config.yaml
n_layer: 9
d_model: 256
n_head: 4
n_kv_head: 1
head_dim: 64
d_mlp: 512
vocab_size: 2048
activation: "swiglu"
norm: "rmsnorm"
norm_place: "pre"
norm_eps: 1e-06
positions: "rope"
rope_base: 10000.0
rope_fraction: 1.0
qk_norm: true
attn_scale: 0.125
bias: "none"
tie_embeddings: false
parallel_block: false
init: "orth"
init_std_qkv: 0.0233
init_std_o: 0.00548
init_std_up: 0.0233
init_std_down: 0.00388
init_out_by_depth: true
optimizer: "muon_variant"
lr: 0.0131
lr_mult_qkv: 0.5
lr_mult_o: 3.0
lr_mult_down: 3.0
beta1: 0.95
lr_head: 0.00881
warmup_steps: 101
schedule: "wsd"
decay_fraction: 0.688
decay_shape: "linear"
final_lr_fraction: 0.05
batch_tokens: 32768
seq_len: 1024
doc_mask: true
train_tokens: 129600000
steps: 3956
dataset: "wikipedia_en"
MLP neurons of a small language model. Each row is named by its layer, matrix (gate and up: input weights) and neuron, and shows model dimensions 16-111. Each number is 500 + 40 x the weight over its row's rms, rounded and kept within 0 to 999. Numbers have three digits each. A neuron's up and down rows have the sign that makes its largest values positive.
A block is one neuron, or neurons of one layer that tend to fire together. After each block is what it responds to, as a language model described it from the Wikipedia text at the highest values.

L6.gate18:569427463505501485537460451529529477559562483528500496508526430566518495492538501556497432463482494516445484490501460545471466537553459575507534504536460510506510463458460508465534438484462494493479621546513417499482519493572493505541517482425559511441509538525512493495559466494465559570
L6.up18:558455427496587488505573556593505507518561496569512532566496484521468497538507510514513501510539508497500499551473506536525463466484522476556545453577414433471518506427526487585483542461429495485481509552554490526486448467549512508522492465495500484562527457564482469535488474523488461551
L6.gate94:508444522478513462479544551416513514545534503506487473446447485476468558497442504520490483554471449510556495498500470510448549510447563560486477421577473447516428583574542493483496539464515461506424516600485489528516495494583484528527489505413549508565441494552441487497542451504484530508
L6.up94:463562536417553459477475477510527520521560560452532539568471510446534476462521450455476481545518512477497492516465467508519489545459474521575550525443507436480517503467485508540497539531596616506542532429511477511509541532519582496500530525579575524519572511521531489486433542500461512486
L6.gate103:518463528487464481532480549514498466547513494437502441541463474391525491518502475543552495524487505486475501493516567546491507522463488514539459518535583518543426508497464532590488484514476521521498551541506394522588469392509454553575452587513449498507511543516515500516510484542520516477
L6.up103:475458471475525457556516521496448570466464476516561534476463503464476477455451533595537439456436538439486494503527647520524529469510507463429485534526466532408521476485497527550415476504436513483478517453430497485517418509470535534502436543525469517518453480471511492468494505477543470560
L6.gate210:493438534466537532450516543503494492551465513536503514508400523462476504513508422525511479540485453476492453573504511507512470518491533511539433453445453478516540474509555485541480495451531524459423456425434497546494442552572486550563557496540520506487577480581568533442495462497460434521
L6.up210:503521486521532500442533457472468522466459545522549530435548492538462466484465503614572475471470490463473475464535469509517460515524551507568417498464467539477527511490462516522495449534564518509550519523544389509493539513470530439583488543508493552545461434500526418495544448435516417539
Responds to: Proper-name final pieces

L3.gate244:486445436428532486524570577562515463489463466467520570427458466491502553550489490509490530528556403537512577504497462557459568436466454505504515559602513478533470502529486491496440444484537483485445507500493483465496414521452507458501544526514456481480531546555513405454511510477514525507
L3.up244:541444440461482429487483499549512604551472468564509585466478480504506491487464464524542509440536488459503512483458450464490535454464514501579393613569514555465537462539509521522531485490586517422426484479514521459466491445469521449508545503481462448476504436572448554523529541519468448560
Responds to: Intra-word hyphens and dashes

L3.gate460:490502448507570523506513472485507495480458492524481481523507525506525507452519475465523497575497479479455463566497486472415507474504478430524489448500522509493463488423439555449496469552506513459548463483534470497574382479503505537505480449489483485522520476479496456486565498540524508569
L3.up460:546493524459565508561410501474528531541508508496551538436542527564544481496444508457480492499478514483462525607518494464413519523504526572557470535487547500475462542496509518577496464407510447540556468553465520503500467486517606518522483526470499432517485485537494474564508447475545445497
Responds to: Early word-fragment pieces

L5.gate334:540509509488465491456520520382493539476483491496499547452519538463466464465436411466522464499517486501522520525514469556486490465554470482553545452526494534466536485452524538501438475534473495490502433539550515539499485524474486573491489452469500533434496467542505436485440433506460446535
L5.up334:436429455502522479480500477499511515518560490504558575476566513511509492426512456462510522428516449483437540519529465452409528521586473575543437537515542502544532500504528497490476483458432482478448460574533527545480538536479506460457481453441498482514517531499472411523432461489437512537
L5.gate353:430496517438499487468532506471531580545466515520517468456471487429572509405495564525527534507525565532508414538507505502467551513526528520531459483528568572521507546496535534455522473506443457545520488467560474582463546514514483525528504522444465602578452521441471433513499543463513444522
L5.up353:524440531497541548559450579466532449514513428511518505507520535535472407541477485504529531502589517508493492508494391498479512473545438555491504420472488522540463464472538537461487524475454472455520489502562496532510448484489544520526594547550518513560435486516462460539465469425528505505
L5.gate374:435553518500504499504456625473499506505547523417520528467428523524488592535540516496504524484517434508493552543410484424472573480528453473504433444492453507449429552498496557522494481545497481536511557547552476522504434471532478533466506487482550458589570503535528516524459478544490512531
L5.up374:499464435492579459495498437433524440552468506510487508481555575520458480439555463512544490457436522468481495457449537519516602424535469525511489457541500423495499451544569471437540510445530505425522409497512460496484500594478491538450527409446503442477486450494464481538532534475496468493
L5.gate384:467456475587448496547446492502573485461516523563538479439475452481529467462555480522537505468496498563601490469492532504462489527522470497468472529538538440389507448493526538443505427502541535508525451468525526548541438491502488503491486490467410458470506449477457515512422557462530484465
L5.up384:503512491465464512555482480509471594467475506486495445467525491461468446567500498542494523527485495553433482443516594533464497525526548577552536397475518500451562536530587564513428495460385491525503485490507542546568454514487507509539467482463387555498501487502504504375548487500497451469
Responds to: Person-noun word endings

L5.gate108:526404556455566509478492547472551524460507454528502544502471473462491486502519510471525516505528491501511437485503466355561511475535519533486414506481499482523561478518479491430490425573532525533492472493517473502513510509490534458478498447490388526520530548483521469539537528500560490464
L5.up108:473440483507547493539546478509528502539508465563444441457405518555504443502474516490572513461524508479501431549444547467508512484524560517595443488524533477542516531513496487441520495518468528504498466496509546479480565521499543502491539508538482593560524509441466470492464488483518503545
L5.gate174:448549479428501541508493511470547504535501418585567501455598509575449530500458474481542467515530548521493588504515521522469506426552474477457528528515429455521456511487541554538507498478505462504483505558580452508505477502512482425446553527511448465523507491519449469538539467487523561452
L5.up174:534506536518506483483452447529534472480482529520537544529453486468525475465468509518533592568480480555579545502472498509438495505490463527498521499556545491543499512503575556475454424612460470454540577524554575479481530538496473543510502482550518563512566567459495475527541445441528454540
L5.gate288:539532520509461431492522504511530487506512492529477402463546494468565492450503539498467483556530533515485475437435558473434469511483495401535448476481541504525507518584556523497498457521478524537499424516447536507528451528522505509502515417472472533510496457494528496493561573506499507529
L5.up288:490503558519519477519524502526483495554487376544463493508467517526523479474478610510542530546502543489561477479453542481435489541510471513482483502435483543411506474552530439458523454585556546515484490540552531538496521540500446482507530516520493484526528416548561429514516516496483481493
L5.gate458:492519573532496491511472457495508479461553490441469423497508526557497535494510491507490507488511472491561508501450486545507461427502527518511436484445520529581409488488506548487459536442493496506477571462525522502523452526498483516491502471512564447464525546463528477542452454490512476446
L5.up458:475430477566507476475460392553496422488555519478451502499437505508529501491503524500522534480542528496473442462471454522523512482517482565533458426490486472514478443513508480437530481530505502526504475535523478567501448502530578482569495505550423511517559550427456474451454500485480484507
Responds to: Word-final suffix pieces

L6.gate47:459396538508489495439431400510524471506506544474453541477446513459491522554547433518521474503547529437564503565468498512590443408548506485450489542516531523451501474543553549434556510539545479504504515520523524551441526521496432480524523461467495475519492469505497496470503478561478508487
L6.up47:471480514502541524522535498499573557499593488437500547531517498545576487470506510554562486436561550599525474461483445459578525522467481542474431511465572494477549540522517486539538459521524547443511486465584554568459541514477522465566575473481501508556466528532535488565499505505531571556
L6.gate174:506481550535498486472521530519514499470541513561448497450467495516546418517585526480552521488533500508476432467524484440542418503560522490477466504486493512532573503529496579517534471514498471464478531467548411511543552543470553506459497486523538459424499516493558496539509536539513469515
L6.up174:534411517523496573467515461447528525485502481550478478529496445517481426491442536474473492465529597486507523580506510469531503424494536589481495400470539479546520573436514546469543450532512510473498496507529515563480560498546536484571482477463438544584514457481468482545454481440553490509
L6.gate229:437486538576453505514458510498505499508614481488502434518510473525447436522532521459513483476466502499467520448503545522516550489514528508540445429388522543482524471502486514545460404423457539554469552533500451497573534474478528530463523513517530542468556465487475461556527491559533467434
L6.up229:478528497488528471483446518516489442483574546485440468511464449520480445483551551466460574438493493498494468532507519498457540494514508502474514506446525545561497431519520565508510488486524549411554519421503454511551507450526503439530415487512496475518603505486553511523525482545559495536
L6.gate240:442495571504502579488514517476535475387464558564508529481570520499594494484482490487539547491507609553557483535563496484468525387471478468493521505476532509521470568399546527523536511574516501546520480525470563503509491519459574503497429547502478552474459545510574479522471508438519451457
L6.up240:444476465508436457463517419489557449548501447574584503432426538472557515451463472534491510551548457484472477470533545503500528457479556469542470472484476471499552552524481483521453501505538529458460428488488546487482542471423580511458518527520501479496585464442555512508500468490502487504
Responds to: Plural noun endings

L5.gate32:543483520479541496502521497494523497468510459504528507500529537549490494526493467475543520501465504534528554464540458550536553473506436425548548499498495515561511519470498515475506474509459422517485480438488472590470585475489497460545489442492518520454492506524476519515505537491539482478
L5.up32:534501517537570478460532482484488447513476452457573478490514479474503526568451545457539516459473478498457538451555520499450508460500511523492478523497502512452423490567581488494542485541526479527442490520589481458588472512541500564548505517547437567522467490536459491450540516499503493533
L5.gate237:514500482445495484464530537525556437451530570512495444436438537542452430498564528416582441430487504520452507496484506498460518534501518521480444481401449451517507479522536490528512468440572509487453530553515538489463468538514452514502465467516478508517462532538456475475481525533592490539
L5.up237:483455480470542572464457529490538472525483545474522479468495574483547497482431482492490539568527558536477404503498525512508492416468464522407512486507518474482414457546540549532530524507457468538500554541443518517410532468453448492507556479500508486482528471524536474478498462500529532467
L5.gate320:545512482508532528481460550434444547466519464490560520519511518547481507547481485454484476475448479497491426478535435543458494434509535518561433515549438594443544515516502522469520517481464403502511432506460448531469504507444507515482464520460560519479514577493554515504510562449510446501
L5.up320:506493465372541475509483504497455479390465505465460523436545421531472468497483490544436466521570560492520435476436484526480450518440568420528568483471460539530487487506498489507556522478507479521476510496506526528517627453500461457484556551517521497424476531473433488534504502487463510511
L5.gate491:510458509475467541529455515507492514502469508553483447471504486481472517461516510484485503491482457580536556459538506503445436502479512499520507551455549559530550505456472510511512564473491514506591441468468485503530581431451472437483557486434456478544461481476495451535426532494510526519
L5.up491:501522506470534465506496456554504465485522488541456507464624497556494543430519475478495458500487491410484560481531455446528533480483528487528421504448464464508494422492530453498572494433486447524506519496503556511505428430475560514397535453488416543487399530566546466525439507489464500575
Responds to: Separators inside numbers

L5.gate141:432451575579540475457502486583508530525588427488515511488532464487459501505526429557474542510475529531463549556474478527452496526476482519504544503534431454558474491505545565510475547506507492470491557483480480488536549409566528470547517535471543567488587525479479517467488468487500464503
L5.up141:560505540484506477509500482524522488554522436531488442534520475468515461488425463452582531490455492524459551464489505522452508508440500595518527444514506415525523430448479594546557463531505496470509591573456482532547404452526515430429466526494489485456559519456456480527500553513461463545
L5.gate222:490518505495474520473541518466478479507432488456477467504470529534482479535503489467500506476507519518493492495502535480506445490432560463465523503609571481533538529504513513537440501505491583470511583552501505557525511477532438494528450538560596416453543470506484532410586477528523478491
L5.up222:588508503517545497477525504507527513458501524473541527513531468486495451524594458494497530588547539454532582510461475446552492509501535538466481524473429515582526489517478476496444508471531439578456553487443512524540413588526525480507517499442558469507478551540453508489497514440502505460
L5.gate258:494521431497494462450540484514458519514498488481456529473513621516508482511489544439531457579475533454493457463432547462495528480461518522460512532508474484539437581510473445459495574419561540557462511453502461531481490425471493567514433487564504515498503495565496492454530430516462538510
L5.up258:488473511492545518413509460483537461492455521515468524453479479504548559485409530461456493491566516565525493573525523530478442400443531530589500528416483474450523502508497522517457541476517548421484448521470516607454523513538517548457473569516476468525606476523489479508497500459502489506
L5.gate477:514525444498478460437433489505516515457501450481523562403476547530531503531485390503585499446407584580428559523473480491502568497513490564521565451460522479508482562441503550520486466517419498515506448544536458530531519505531472532481536534493503469501493503511539529620559503478534545474
L5.up477:501483496586543467493445504516479487446526425519505527535532527503483477504468487538546480533477536479541466424465504437461460493468434497487460501472464455529451518456562515517460516523426576482405477515625569446562467456476511412515472565387501502484509529472506475483479509542478481461
Responds to: Proper-name final pieces

L3.gate200:465464518512508504503547454451497548479539542580457482567489517569490464526565476561497515586500546502524520492461447479460545473460473527451576530563532502576608546481527507464448490436449477503465451535551502499560464476511585438398503561496470524540540539524430453498450577424562486511
L3.up200:483472525508500533529463576459462519497479507473493505490505523522516412478416510466558515448522433512547451472492459531550483475532473455503511466544521505575501534502463528511442580528484502493546397469530517523492455570483497570458503458529478497513416522516516451541436457501491433536
Responds to: Agent-noun suffixes

L3.gate405:430496486460478494482532454448511493518504523525467523497606518445450550492525467504474406486518415407476547535451538497498437454529483541454483505520534478489548518545577556503468462464475535479475438483539496480489477557525492441531505431470527511497474518518501486416473520493469515517
L3.up405:449470439576528498516534520528472508518513472514549598423548490417513540523537533443513501435524548530541407485550470500475422555504498493490474458472471563486479542559475489496427554561510516517463525500518495542473488536429462456590574508512579546474437511464527554515580509509461533459
Responds to: Table pipes and word pieces

L5.gate43:486518538503413566499434584516496460540451503540548499487508515444486520568488503488466496505544551537446471556506464511480467424469499520438462480471541524530546511483464484411464459520484558534458446516498508531495491523506429494480513475441559477588570497425572532492551511541517522502
L5.up43:540532456490487544454559499453522475540524529530499424497556509534596472454469447519493501550491533460494454504518500539464571493501502499480525556517507472541583498542463512445429447474494508526506490490528489519533435570456458415479496479495489489545510512528509445413494475515543508514
L5.gate154:493477486534467482491518543542415541420534459518500513511488499587430492554437488481515485477517493497481451466449493512564556430478527433559487485514521388502450472552486489475574457486505476448609466497492509458504478501522416547508511499554468540548536508535451482464504535526471500477
L5.up154:477503557500470492417523590493497509485517517462532589541464479503473540530534516473519444473430508527472464471468492501466543426572505440529481508496496513483429441550485493448516467459504518558479515512477533524554465501491488461535549483542545555538462467486451483465456459561484498458
L5.gate223:490569486541467508488436531549531532573440510591582491504484480453549462473518512493450530525559492475583532449451484404523533422499486372578504542459565505398557469465469400503452540477516539465544489493438513514526540530483473522488539457485445507506526511469547526500438482421515483437
L5.up223:526564509410485599463540465505542501541532495514474526485407484445391489521533463438555465482447519453495450561492480472469484510549534590512474542474465515528472505500490545516504539483541479515471520545483490474500553479542527487468551509480519470494562533533516366555502476471514595502
L5.gate363:491541550581489468503538484498551522511487458490519440522546490490516459522484497513483501488475516495408386502516468543463470477513530463512518479532454435505517524446499441491475487499487551512527516516574562441554460567475518537505558504409409431443510444519488460517483500590478490493
L5.up363:491544464503431557427407492542500460540464480490446449442499484495488479496520496507466447516479513444483418596483503518581513468506520507479505542521448559531513470460431508471528411562541451479459531530577507536500511527498535572402577541477502480522508519522472488503423501515424519495
Responds to: Word-initial fragment pieces

L6.gate112:560542492451532508541533533399492470483572452539585490504521524491481516502501440516475450560553430498425518517411530514500448458457546479501456517504537533454536471497450562541476490477498508503501554490487537483540481486477495481540542452508443498517505554456543480532510517463508537469
L6.up112:473576489490477504429463553436483485481548464592514526570493545493545512457441465487486458513444553533510395497479518488467507530431500506497490532534548487443542464556474521540458495497500588544536531569586467509507502432501535546567512349560563559520522509556472492524479481512476545419
L6.gate113:495506519494509545500480508452491545507485496485542561527550468511562528559484558495503479533454603474554511444522549469530557429428472488494551515457537521540493498512523500480568541538506533613539460552467499443512440477476510419527575456450509454523495515495504497427508535527539449495
L6.up113:461510471510588539507537491524598486493464505488515565510383543561482494457567501525536492438552508437479492550479500550527514538447460489500445513483507445477505443464503580537446492531457526466513547562472423503578484535523449457490416413502473534477488457518482521473498533528558499473
L6.gate117:485570505491545490508459467509515530508487435484507510516500515490468552502588453491469538500510536452481505486529461516492547516508436519401498528484489487458568530495544519548475467482497562538468518450443522486479459466545493527476462519502445526501527511435510439444550557516401447544
L6.up117:464483475573521461389525556465532442522502573521510452563566522468548576441546453454487512556465530505530527471454472478505534516468511486444491526496533518445445510455491515512584514489579561509515432504471529532538480535437530498542508516472398464480535495496478495467495530455426538563
L6.gate370:524498541465487517546556473487524500499480513501623550510432538525577536528513484543525578565467527515423546557529462482486548528502536557406433488507454485487468519501501546505474570457541476471478575530489558507559495477544495596471456477481422518468510533538510465439546422495544540493
L6.up370:583472535517500446523485486543494500469512543465537575541481496461498542486463431462521505595461542486495484483546514523493491665452496491449509523453484570547530439568491471525508448470597492516536443476519541450509465404552547527561519488514528492530553570504378550438548471491555525451
Responds to: Table row ends, highly predictable continuations

L6.gate236:481457457480524509555530495493462570466479437504529479540504524562462477534564562522463512502519552493414531522459506503504530398516502457466489491466520478526492589511554527484514467540454539484474485523526550490522434506511436485559528519487511501509528461512448428482461484491433478542
L6.up236:521495539480456515495538430502536464508511503548497547475460633530498482481559515492528587474515508487428447594467536534484533416457477539510491505478512550452536562457521556521513512480458472464440552488507560507512515500449451538532519560465497512521515510428531517456447570471501489470
L6.gate245:527406534525470565474496522585483578490534546535485388471518518576477465480510468533495535497469532576488401536530439491516477443542488572439498524493520452495497561520508466463479537425563543537503529476472524532491505517510512462509449530550473506500565533536573479524528531519569469555
L6.up245:493522554515481530507541465415555492525549480491489547402463524474495516480474491490523471559542467477450520483502475555487430591496520455500548549533440455552573479459497498492503431473460500515456466543491437463528446498474543510540519573640497453534433497547507460404530522514441524502
L6.gate463:520523443519599516554496433490544456577515497563516450524463489501487428520421509532516450519495541500447508482433556486543541498502542504490448519496546493528562557485482508530510497514515463544543429450508418508492460518502570490464484505533443475481459479544530490441542538443514459529
L6.up463:569433508496474449544526456424471519417471503524489463511525585449494516491500478519447493655536490534496484582503484481525508496488483520571496559416407486478540560486529544465561535503513516435491481503544492501506465437477493517442483562539531491430493549490511451538512424580498421446
L6.gate503:428432528535560514466540514477451533520530425481508494478498533484470538495509409584512502396553493489474500573518429459456512478522525525496518503442465475466582476466459519504536523495529448514516505504530508509533505533486451521496422521491538524507526572546494361490499492463501516437
L6.up503:401438506484497537477524493444497431513460495554515397482475518474456539404474472483481523528507527469511510558472489488520523440587551539507529564497486467495516508522473460518469508444538441554509501417518498364549436499533481573496474521537423514477481423522462430529521493527497572438
Responds to: Table header continuations

L3.gate377:507559573506459475504516549509542473462524472456535474477540429506514506559543446472504556519465521549457634424478492566495454395489491499570580492499498451544397547512513557532462513509549475514521532485460434507449492549499533508538506563490486509556536481491499498427529479483441518506
L3.up377:432453528485488499419522525567554517465486443575517465544510454509506485557479490454550462522466483465519512491442463403476484494462446582471483424531513446542463495455469546448481542500511481523515532511436512545534461520496514490549577501452500504575468497540444537453558504437495540562
Responds to: Proper-name final pieces

L3.gate411:460433476495470541469470582512559519484522434476452521507501506510513552550469522514497484526533551535446514399477505512526489532542533544496498524469469485483511434501467471515528549540517518555565520553471493419481507450465524445524512568499440613548519533481513533434459466452490534580
L3.up411:519523482544560537514539510497541508481510455536556541438491460474502567554482471549440546496497443447506476458447491537547452464498590517412477474490511459431459476511514478405485486470422463473497464486492488481500511462448582466523463508466400539521466538525477554506528484467469510564
Responds to: Plural-ending word pieces

L6.gate71:493488502480465488560489442470505536498545463526554424399505545545529536530530534502506490537425466480425476508523437540424510516477529479486452477535556439547499513516530480424517504474481408553455442531474485454470398479437529427512520492560478576490578572522383449550463441555531383565
L6.up71:561468467527546452532513487472474560474517531508542512551506489456435458497522507498528500545489488485435436497506529458533566438493524444485469518565509479484416556535520408473502507513478476498454517486486493567457514505506437494482584494494498489497474519513477505478522526568525509526
L6.gate280:517496488519569452499470476480518392458556482537520440540507556550535519489457453496485534498480520529542522470507518483518543520456519530510496508474563551545479489490437424505569559532577533513428548523515423440527487508490496548528524412501565435487497506480514481442485529473497380478
L6.up280:548523461494484480483482475427495498514525543518530507460498414472528543494500517480415513506523489491449476484532462463435488558501442524488513517549411493515505507588567515473554533496484467510537524541563509493519574495512576518437520478544496543601495520599475458524491419519483508538
L6.gate407:456563509490477521590566512490481585493546447498492476494501484477558501542515468530470440498546572549566541542462490488423504469443593524473540529462501511513528456514481496524413531493443409477398490504461516466471534484452538525477467500466454458453482500469460530554480543443467512454
L6.up407:469512419584492496556523508487421443409486459472519549499574516509560518494476504498519445517488482499513432458494494536552486465489593472483449482512541465486442488528569527573461525464425496505542538467520494504417525484515524509525450477418507517545556450473507500538508544519490471526
L6.gate431:528556455531556468468503525542445510493473500503497520449487466483550497535516487499448475454385514495514514516428543471506463525567531447507483473522480406469516552535488423500503553507500509496497492508498452418457486542517493485484448482496554519525505485499528525581537548438522575483
L6.up431:415466573460518487502455412528525568483577526480539531454457513424488501519527538471533515500455536477521465532555449504469481474509494467469525474429483518414509522493519500493554445488557491547480471545513466493535479484573498518493461556497526505490533550499483477499432450533554482511
Responds to: Track-length colon, word fragments

L6.gate13:560469515490464455455509510544479567474485509480529550482540501506564459534444553513470444532576536565458496503496455512514547445555467418423506503535466565507559475544473462508540447519472448507547511486496541472458538500516486458567500466481391500532531556480490469495440520527521497503
L6.up13:499472477540514543506416442451559552454536442462467496514501521458529505449471537486557432539525468482503446499421502530438514455544510444481512485551544497546471558548512441393490501429490442510596468550481464498557513532502455427503456480488523476503531518471523447464475509455440480450
L6.gate76:466453519471481433487520433492501545497474527542465564438482466527478500558507438481470432494560473501520455492474582524429470450548500486505473454587462461464500508454461490409489546501473445535501470535582554480560585509507447516467474488472494476517559459476494401485517478473532463486
L6.up76:530498520514469498458545490429535495497419518533530528492514572503543546477455511554485527504552457549538500475524469552469519492566525505488527438573494541507519502522522531422430461479530416524470481513584491531519443546532467578518540545471472481560460464450457503559377503483543457462
L6.gate198:532483514615451468514461551495480506443503487496446479458596496509547494401498513524496493533530479452511539522509456524456512431585495499539565531611544533504551507460456502482468493480432409501539427487525503469467450482538513502510446502450426432534531537467469466497491514558413390486
L6.up198:531450499508416502523511480513514501570582442471520490462483522493483534524470481455502459536564471465510590508464533593430533496589464569510540450528507496404506475530512515502443430487416415481488447523472441445521549522474522495514518555474435500477513563448439526482377456465498535544
L6.gate376:477442427502490541470468469552492520530569496427561444515523513577490499510513536572489497514483485528550541544500509489520512561555419490545471509559502522495549551511514519489528516538497439456535545502533477550482491486532483457548512517464543473567572519537415498517466478510575537516
L6.up376:476488509409475601459519512450462547501438489562478550522469506417538541513558500521488554494519517437473474517458573469493513437497493503588553538508531519491471552454452540507476476454493514407515511512509484465534537556541512493433493548504463478491520427490518462471486488500523543438
Responds to: Before a person's name

L5.gate86:485482449380466531517512451514538566519504479561496507511472569415518497557522518528528476500555553480506518540511496527513531509456507454540448501457401469478494503520478476457468501525475554511525406462457496483421472548499470511524478381502537610496529474539484503502589540462543520483
L5.up86:478548492512494487428551523411498477475501454499467459535508511422518537552491530526527527511518442470484427521462543536516556499505466447474461442499428484451407501446545521540424566535528525533508554505481492524540476485502475526566510482488534530486533437476604494484483514485465465437
L5.gate109:515476513524421510542540510450509491509566498482515525537498531472521440508542576544536480495504561491495521465506523456533523500523477490526544496457486505506466462482457532524493461459530560489483531571488538555472485548458519536470489576576448434481558552576466482606522445453539530500
L5.up109:522511507494459534486539494456524512574503542489552510452430461445538522493462544508590503503549488512438476513539462469468486508491516463467432522465482485446469497501456500526523467487463522452489504550486495493468453596525502547463449513562485458473536510507482512577436424466550528545
L5.gate197:444465500471493541519542500522481489558507526574444485549494517605475467537467512492455558484497495550452490563525428487491494417457505531519517494555462475560539540426495554504529474481527523450498488503533511563492552465485573576482518484499465458502529486547547476485467488468502599460
L5.up197:519451552533534511470537486506538547416517469517479545527463555543506533555513480471541486539526539520529517523551491507520482512597494464466529454410453533443487539474485512517481496475544528487439528515522438521460455494508534484529531457541532500508554533527483537578424420529426480593
L5.gate331:459445559513517551529541502497534502572489523554502579516462562486509499471422526508447536495530519499431507537552460495494509483500523445569548597496470520416410535458539509440478508527493549552446485509525498441417499529511517513580547511469537500541588502519551483545492519539503502454
L5.up331:453510449481504549515532502401504586502542579532461476419550459465490475510501562562476488545483448451481447477494556491551536509539499431397532527521436511523521474426465563540482503520468486501499491522461525527503502519481467526532545526553482457504538511483494460473458516495492507437
Responds to: Table pipes and B-word pieces